From a checkpoint of a small transformer trained on Wikipedia.
Size: 11 layers, width 192, 6 heads of 64, MLP 768 squared ReLU, 8.1M parameters.
Architecture: RMSNorm after each block, rotary positions, biases, tied embeddings, normalized queries and keys.
Training: a variant of Adam for these matrices, 133M tokens, 8088 steps.
MLP neurons of a small language model. Each row is named by its layer, matrix (up: input weights; down: output weights) and neuron, and shows model dimensions 0-191. Each number is 128 + 24 x the weight over its row's rms, rounded and kept within 0 to 255. Numbers have three digits each.
A block is one neuron, or neurons of one layer that tend to fire together. After each block is what it responds to, as a language model described it from the Wikipedia text at the highest values.

L5.up46:116101100146093146139144160128103093137111168108093125162136103199143154117132139147105116151147165085102119140126164148147124107110129168157152142110111116111128115125114097140150142124119113142094155156129133113093144114086126124101146111155102153144167150166132140145111100140090115093146149124125158091118110172166135080149128093180122137153135112125142134136091178168123116093120148144073146090159116141126125128114138124157144117161142146120096112097102130108115143104119105152149171091141129099127130129124135134140155107140130168121055102152125160158146190130147140141
L5.down46:112107156129151140141094132096125094135160135129131114066120164080142151095125077135175138153106102160169109097138114156133144154174111115124128134130159085087117101146117159151128162106119148143144127116133160150157090094118113098130142120093118126155129088155159117087103134104126110065105141118125081173119159118116142120097126101079105122136120145106122131134143103138140127127153145098125158168110137103106170149100090122139152118141127121124114062120147152118098140136099152143124159150127143149156145116168093128120138125091155177185140135143109108142122109109148125126
L5.up410:150134095137150096110118146108096097109125134125149129183141137168113129150106149161126136149150194093116145145113158168143117140105138169146150115135114141107174131131093092115210087139131169136136115133122150096105136115125122123100129144215088106111150129113106133170149160181110151109143155116159156095119141115098147102130123130159131148158153127130151107090108159130126111133138112161118125096146121212127112129104124141105149146116130136136105124165136100117103113144123132117126131122124131110126073117119146144131121123119141158163113136183131152149134131128125139178
L5.down410:122078143191104130176098093109122096109128081093103116135087119074139111087079131113131097141138098198118165102129130116110118142132129129138100123112135141111139128168149141107131154127133172147111141116121101114125097128170152130137161158151144102156117130124114085115135111196110112122093100115130148148126144170138142154133148116090136140123107131115117123166147101076129174172157153072097101138126092120141127118114148149173104122138121128140163107134091128143098121114124182143099125117113111135150118128106123118130108117117166126142137110130151148136100138131072106130
L5.up669:139122147141169126096167189150118104128111165157090139105166128164110133110093102119126147106108174102130163125112149134124147148123176141148139159093116133126138096091114072107137167132122151116102129170139146097085138117094093123151140147082084129107154116110141135126108145144093112111121164121121154096091122167133100097130135068162129131123133154120126088156151128099146101113119156144094142084146103186116130153077100147131148115100122162122110121123107123112135111143115123149171119130119139122160107124087127111136112126139082119142124145192152124143121157140145118121
L5.down669:114140126143144171161120143099128084103133117132170066139112156136130117133118133130154139140147130132127116138123130168123155136130115125129148152161115135128117119185131113150117130147137151114079139170110094117155102099149115135125155143154128096158098089130120111174133096175147112096090125149134116148117141105131107137138101107140121153122130083123108136152179153135124110143108171121128158120163122125125169111126106162169090142104112100147169076115128161071104121149156129160108112081134157108131164132086062121135119104073145170149114126117125109175131116165092127139
L5.up688:153090134122115122128131123121135099136085121100108137113136149135138151140071108130106143142123134073132162089121160137127097101136190135135136049128109132130133123155118093100113113166143159087087141136147136158100090114128112122141179158147103088109131090130134134119118179161098107096152184102141127149103144135138124121180127087194100118132122152098107131133123144105131137127139134141153142123145126141123144142145080125136109115162095135106119110131111148141155122111121128172146177146128106087136141117090134147129133146146124138143155130189163133104092175114151131101
L5.down688:134106135117124112121138127096118091127160134094148121124120145117144178094138098169112129102138127135164129144138138154143155097111118165152144091148129118157149105173151144155118098114150146118091106134129125146126143128140127147136146130106097152129136066121139126127152152148139114113137147148098163135122111097133093215067091094137172120112104198106169138092142099124132146134127158112155219118113187125129130159152159130142104110111097115140116144121128153149120112108139165142125133144131137147140152127085101091102153141123152137152151135077133126146145101136117117131
The first word or word piece of a multi-token proper name, such as a place, team, person or event, mid-phrase, e.g. Grand (Rapids), Sara(sin), Euro(vision).

L6.up365:075140115113125139121166144128086090100123118118142152136211130125105128128122130171133127147109145123122138156163151118108134155117167137150132095102138149114123133174118078093094168118153206127151154116135158118102112081077101126135111167156075095120145135099083141098081138149118132132109165082094142114087139122156128152120140145106109115146119141135110125141131184134127123078137133127131129136133139160120144175087105115126135136134128156134124109131097117114143120141109097138159138089137131095148126129112123147115169122147125123125121170150119153157128176140175130126
L6.down365:150183130123159148145099104104127105108118114106097128134142146107137109084074166096092135105102150138103108067116130201150088153145134095096088152143097118107132125091111115140094115127131129098123171113106128129179191150127136109142135148083141128140092143151131141140171132125137125119075121150155146151132133145113131143141108154137126136106120112145123130171111083111183116087118149105133080101111154133106156153127162132135133138119086111158122120113154107158122162114141133157154139119166118127119148104156112173148090140093102119152123136116127144126107120146104104152
L6.up460:094115171155136128151147171137081116144116120150133097137170159149127108150131143139147163115081111127108151123139218175108126091180125131160165086155132147120104117142169062156097105123144132121128173103133177117122118113126107121129098139131111111095099151137138120129124128143079098118172112121120146127156133135162160117180118114159117105156116141143098126148168150130096142134123132166130131143135128130131113121137080153122107130169124164116073128154140152121149113161131105113103171122138115096134149145110151107120159136136161134134118149116181138119143158128144119144
L6.down460:144154135112143050124115110088135107112160099089130157119148092135164132144096142086110136107114136141110126101133127161132137109106122125151159134080129098135151138136125119133109175107121130149122103146055111168145088179116104107127152157111131149098157096126111179120160128082127082130103102110118081145145136125137162163108155117149173136147114116108084131148086123129160119091088094127118075140084141111132151147158119146126114149161115118139130130143164122138154141133121099123132109152098159156137118126156146141100132143119143139142148158129154138142181142135082106121
L6.up575:113133079137110153127150177144135123119117160171116140128176142140070133131122125116118148154084077097103100139152149130088151159122171143165124154119104122092149111161151093138173176106124124106144118149141137092120142132120116109107155145133087093131130135165098134126123118151143122136079192111062130122160122115123094129100131097101111134119169143118128133160154140127127110110126148181092147122171176159114134115085104117105124093120107159168105099160147106125152129139143132145132134080118122104159112124095112123141111139122122120165152136113150114076119128123136143133
L6.down575:140141118084121139123118171099133168095150147146125122189079147153126166079112153069128135140144153130148126123100137113121107116129142134086160162130145163110117160087108125143125128144089128108179120118156157118120134175118147095084126111108132151121148122140101113160150141062150142159142138139170110143136133146106146159167111143145103115120125087134127114098130133123133138099140104139100150116124072156142119111128124121161060108103140111163110161095105109111115153119138153127144109169155104163113161118126145136125115158138123094109098101123099126130122123177071115124
L6.up637:117134121135136107109124114103104114133147065100120142154154135141142088139107142149159120107077144113110111113159170170120150141114155137137171125139152150120179125168133082105109167123112132125125138123114158099140147119090121135146094151118119122043129175112114129137094165162123126139110181143144161105133122117149133126127111155125104098156137122153148129135164131099173115103151131115104082171121123118126167172103081117133150140170108148143105098175174079131147139140129102114117180138150126115150123126148109125122128124129143140171179148165110123144134141139148129104
L6.down637:113157147093149195136143114082201127071109152142093129148162162112140090083119117141094137127128135150071141103082110157116117150109130095148110124118144154094141111141089130123123135105110175119155151118109108109163131140151142165107164139130142115147110130109128112128112155148168131140114139107147124105145068097127100132151118099140139106133133134124157112122164104093145121113145118135132066144099161098136142117139111138189146105109094115088155133103141096163113134118121156116133140138097132084104104126143139155150097164100096105090141115113130123128095141135125150119
Mostly the first piece of a personal name in lists, tables or credits, like Matt, Angel, Michael; also accented letters inside foreign names (Göppingen, Páez) and the unit prefix M in MB, MW.

L6.up39:157151141098121125140123142110137115124135126148128118116137162134126120118091119128104119085140118162120109119155109149146134177176171086105139156149169143127147155130149133132130162120112082118110123118087143078158176149144128138062117159109127146132114158135111080092127117137081088127126083109142138146148113160156121121155120121143092131092119137137079108152086145135147135131123175114109078132124103127107104129139149129178149114102117170137126145186167116060083148089107121131073111127117136150128146137133125108127102125133136111109089115114121130073089109124121131139
L6.down39:170113145117117076161147173160125134101109126107168140108099122116153088158135157145087143159153160100128131141164115133135144148128146104095158121154125131129144151124139096131148162163113096107096156130097137174150139112154094111131117138105127157133131131146151158175100141113133126130153075139157145108141140200140147077136101120108135125104109108132098121173134112137087139162152091136134100189149073131088126145147152138110130143154146138156140157132136140144124090137086120153159129178110117159131142116093124121158150102121154135131143137130141120101133173140123124182
L6.up89:166142123130138123155140099100138162133128085113131138131148166097094144146144142143114138128143096112138145107126130124100124138124140111127147146141128138112129126167119139151161141141082062123088091138114123117125138097164090126125102142107131141143087146158156123110126110150071133153115201145143192120136159096089093107177141082136111109105124178144131169101151141128145064107153136147132136152141169144143150078149127145147140102109118148158101141187150127110112144172119132110090103123170112133135142140103154093127125131132141106090086108102125112121116112134119132162
L6.down89:122203116111128157134115133144132106150162128110126084124140144104116120133161132142123116131119163063144111142133134147147102172147149118135161172152154144124161132159155110150151105118164142113145087150115127143138128161115092117100128093143128199163132120110091124126133150153135139138103133155125140122109080146184150152140109127108129159104116103116078113121111096108120143178138131174130133100116136144123109140136099099142135079147074101160118118141130136071101121141122140107107141162115135105084170151085127092094105143111119130128095126103096148160112138086126116145
L6.up218:128119122118120129128124127144126143121124131155178138110143170140120124154145140101124116128140110132138134132146106147119164149176145099115134113146137129111154153163112138131162111178137112140126099114117154129148135147158106139106083102156133152141104134138139105151148105128074129154109157110145188149132113133163137147175143080122103134089132141127081142136148134119104059150168198143139117170150099118128134118164121141165142112194114140202133141179112101099105128137130137119076097147138124133146115137117129090123080155191114138131105116119154160143120133108115098144
L6.down218:165176154120158141124132138145131090127145124124119059169127155139084071127136118156115167131120123121108144138125096150114118139152115142107105172173114116110129106142140137124141094101127087109119087157091131149136120150116142139143154114089104120087124123127113108112142129115132112164119116145169108167096116119159138135177151148111102115112124103135136136126130134108087190142089136134078108192173117136130146119102128117127138095082152164119116113103115126166156111164157128170120121122081142126091149118109104108117155131144105125136161065112134110099116116127121155173
L6.up265:154118155114129139135093174146146112146177137172113157140117181127160123124167147104169124130112106128130121100159155161122144117157095143087153149096150094107157165099136112107120134136086087128120144133153146118146129165137158104086110141137136152117093149132120141130146143152094108157116133150124089124172121146159133182136151142139107108111114118173098125096164114151115111157111153123134136150150129114125153078147176204108153095114118113130136112142114079092134127127173116119129126145149139148102150127085129130136130158142102115081120120130167161113159121108082158139
L6.down265:127152114132168151124177154151151104098140097141092092140153136129132155061121104096095104159161115135118138130102123122113085100111124122092153113143155158158128151139094127078104174123109133154133130132126107102116137138102103149194121143140136085140113145130120079131118145145158167164091123117119133136118117096148144124149142121118111129091100142165140150133118114137166115145120062169120174147109161124141118133124100127113107127104118123162125150111097147170194115132145124171128133063162115139125125160137088132109127146115098085137139098142163130159129138144127141116
Main verb (or its -s/-es/-ed ending) right after a named subject or pronoun, mostly present-tense plot summaries: tries, notices, begins, includes.

L5.up41:124146150137101082075105130143120112135119143109133154124131140131088093141109147112147103166114137130115171088127141159127128153138097076130109143132134152122147169122142129138189114148103120149147106070121150134149163118160161156108109127146157108089106113085124112133084138139126165171126136134102107143135119160135140159103119133116067171126157106166132133113118141109143128136106123124105153137131109111106136064108083146124120139112062183182160138126110091137140118118140144113100049136145127112116142137121151141151147149162117130122138106110106170123133119132091119127
L5.down41:102141112139146109098098136068132127124117179143136098106100153126165102149116115159098109117117173158172110100092123146175150122129123123114105112143115121134128157110091133139121163097104090120113182116123138125104145169159118093180124123146128092071098089111149191146111171112105104119101120121140103106123167118130183148150095087144109151158098146138111163138136135118094117133102127126125126136175177139147163106137090127140113130140108130128105059123151137122117155144108123155156131130125134126129156122163107140125135163125097132103150110109152109136119152130126089103
L5.up52:139123129186096127147129163127143134136158130161103125123125151118121145134102103124119108131169114186136081104148146146169125145157101153117135147106135111107168147105085112115157120124122111131153075119158138165156194160141131150115104073137103156123125134140115114150125130099119154186101143129132123127134116137147140154122114130135102137106155087184190105120125115110106110146154139127134134162134138152098145129138127145139122088194100130181114135158124130118077109137180126156099153146148106133141169123132122135140103159174105120162130075139103135130115146118142095105
L5.down52:148106152104138131113154124154165132132117124127107078135111094078092152121194112114126131169136138157138154125135136175105125101142102148113119139147112098134146164155157114140098110124131111131125119134139142110156133149162166118131142064110128129113130134152114108094134135177118131119124157146108109133167081134133155137126131108136059134190127110104136164076134111119107127131122102166131134202121137118141149123081110142106160116124115158125186097113157128148141129130136083160131151093084124168084145116174130138160119112134131135114123118085117087133102111139131119154
L5.up85:141119093138135140098132189128133085166117152115138121184139146136112092155120162161146167106141169094114094104138125141143133147137134164134139133166130136120154133163135108112143157161105133119108121095096161137159115111177144119080138107122093109135140125150117125183164138110121148106135144120081150140115200142137099099091112147145125123120128129129129080098155115130130111173114151119086137138148124124124123158107117139126128114111122140167105092127145125130159111085140144116133134146155069108153150110116116079119177138144148059162129094142128147146107137111092117094
L5.down85:128111108147110078134143150104093122156157153115116144146059118145135091131124143100096106127152144154138115132143126150143132111115119133178116139138099114132159141146129138122155079118141153132150091125111127109083136146130102148153126120118141136130091107112139127153172113159109124150098120123141118162109108122135131128122023136118150140145103179082154134156101104144122154191105189086086133119117107171138125146140169132126137153135144125184130107074091133154104136116149119129137114125139113119157123074092112111159157108117113096132155113113116145134121157153108122125
L5.up635:130159111160130113134139099130112110115116114160128149102130122124124123147156119105137090080125168152094116102172127143125118115165141135134116122121132098138109158122099143126149136116173106154167139094186132120188185119121101164052143068175131144109149138137127116131140125086101145146103129111133137107175130120129142144135126138163132157118134127113123062098139126140169117139150116140133126135168077127142126130172141148155128141119155132179122161151135122076089069137160106119100086152141125111119100173138152133114140114156096122121132118115098145151148134119124163129
L5.down635:125166109096130143147137165134121140107140112167157115140134151061115121080119182109126140126147099104166101106131137139137130127200089151122137168148103110133136128140130139104085135106100144115126090161113196108151109123134116115132100122116152130113130125089111148160170133130141156096115133131142142120157111138119149112106105123119133093157150144154138141130146163092120115103160155097129094136100105139117133116070133119145198113170092142123136066116126142130141146162137151124083143135106118111114150134145173103138151156131128139118143129143113117092123154146075077102
Opening "===" of Wikipedia subsection headings at line start, often after election-result tables (=== Boulder ===); also verbs and word endings right after a subject in factual descriptions (is located, contains, debuted, includes).

L3.up352:136128113119093125136124152138138126115109163167135138107151134085096122121167140168151099153147125104130134158139136123138180139167168141090136137119148127116134141139155141126155166135105115135109092133121140117154129127190101127106142176102137141128070137076134128101118108138101105141141137061143133186152166136135091095136127059111116148159127177114079145065138113127129117134129134142144098127143111139118089088163128159119156104101133163132109105148143113110110110137128157076112121174106112129145122135116156125178103133136112116141154131126129106082098112116132153149
L3.down352:118142111132166063129108170125144130114105155092157138079136128144142133169087119163070134113131112160167126143147131116144105126109154088140122131111122114135126140123150084144152133152139106105120160133116119143106146134105110150157180133100142187073121130137166156092104128073148139119099114132156122079116146123120166170109153132093126085115131093140122121139109090139117137140178126116137100161125134152131162133121099181119133136131119131139130107109133120125085115098135134158120121171156124103092118139152122156124084148144116118154176161142131140106084130107172089138
Words opening a dependent clause, chiefly speech/opinion verbs after a comma or subject (saying, stating, felt, think, said) and relatives (who, which, what).

L3.up185:100128119120069133128109107095116134155114143122167157141149115137136132162131135155141101134112117140083136157205179145087143125142172089145153141158129143130127122110126118079099160168125148078114099147122186121113121170073161129114145135126114170133130161107091119156128167134143106125138129111143141124163118103141132150127099150095112107156131152136128108129159156128141121109135148131114096130132142169132185149122109125154141147156124123155119082160150103121121134180152096111121164168122134153122121128116102069107082101124136134161122142134160162108132127135170113112
L3.down185:115147124111103124142097115113161126083125143126098156162144129122142076091142148146126116148169122148146169132102121121149121179167129095093100106123139128100134093089086164133093163140122102122158139111124130126080157172102145111097134101148121145147113168161128130128120144130140137147147128122124120115154146118148114167130152093099137131163113153073157131148102100117122156124147141107122135099089127164154118079124135101138128122172124105114105123123164119133151135146112116093092125154094172153159079122097149125160160167098148123127099105071096103160098133148178129121
Single capital letters (L, M, N, K, R) that begin a name, title or abbreviation, typically after a table bar, comma or list marker, such as L in Lourdes or NK.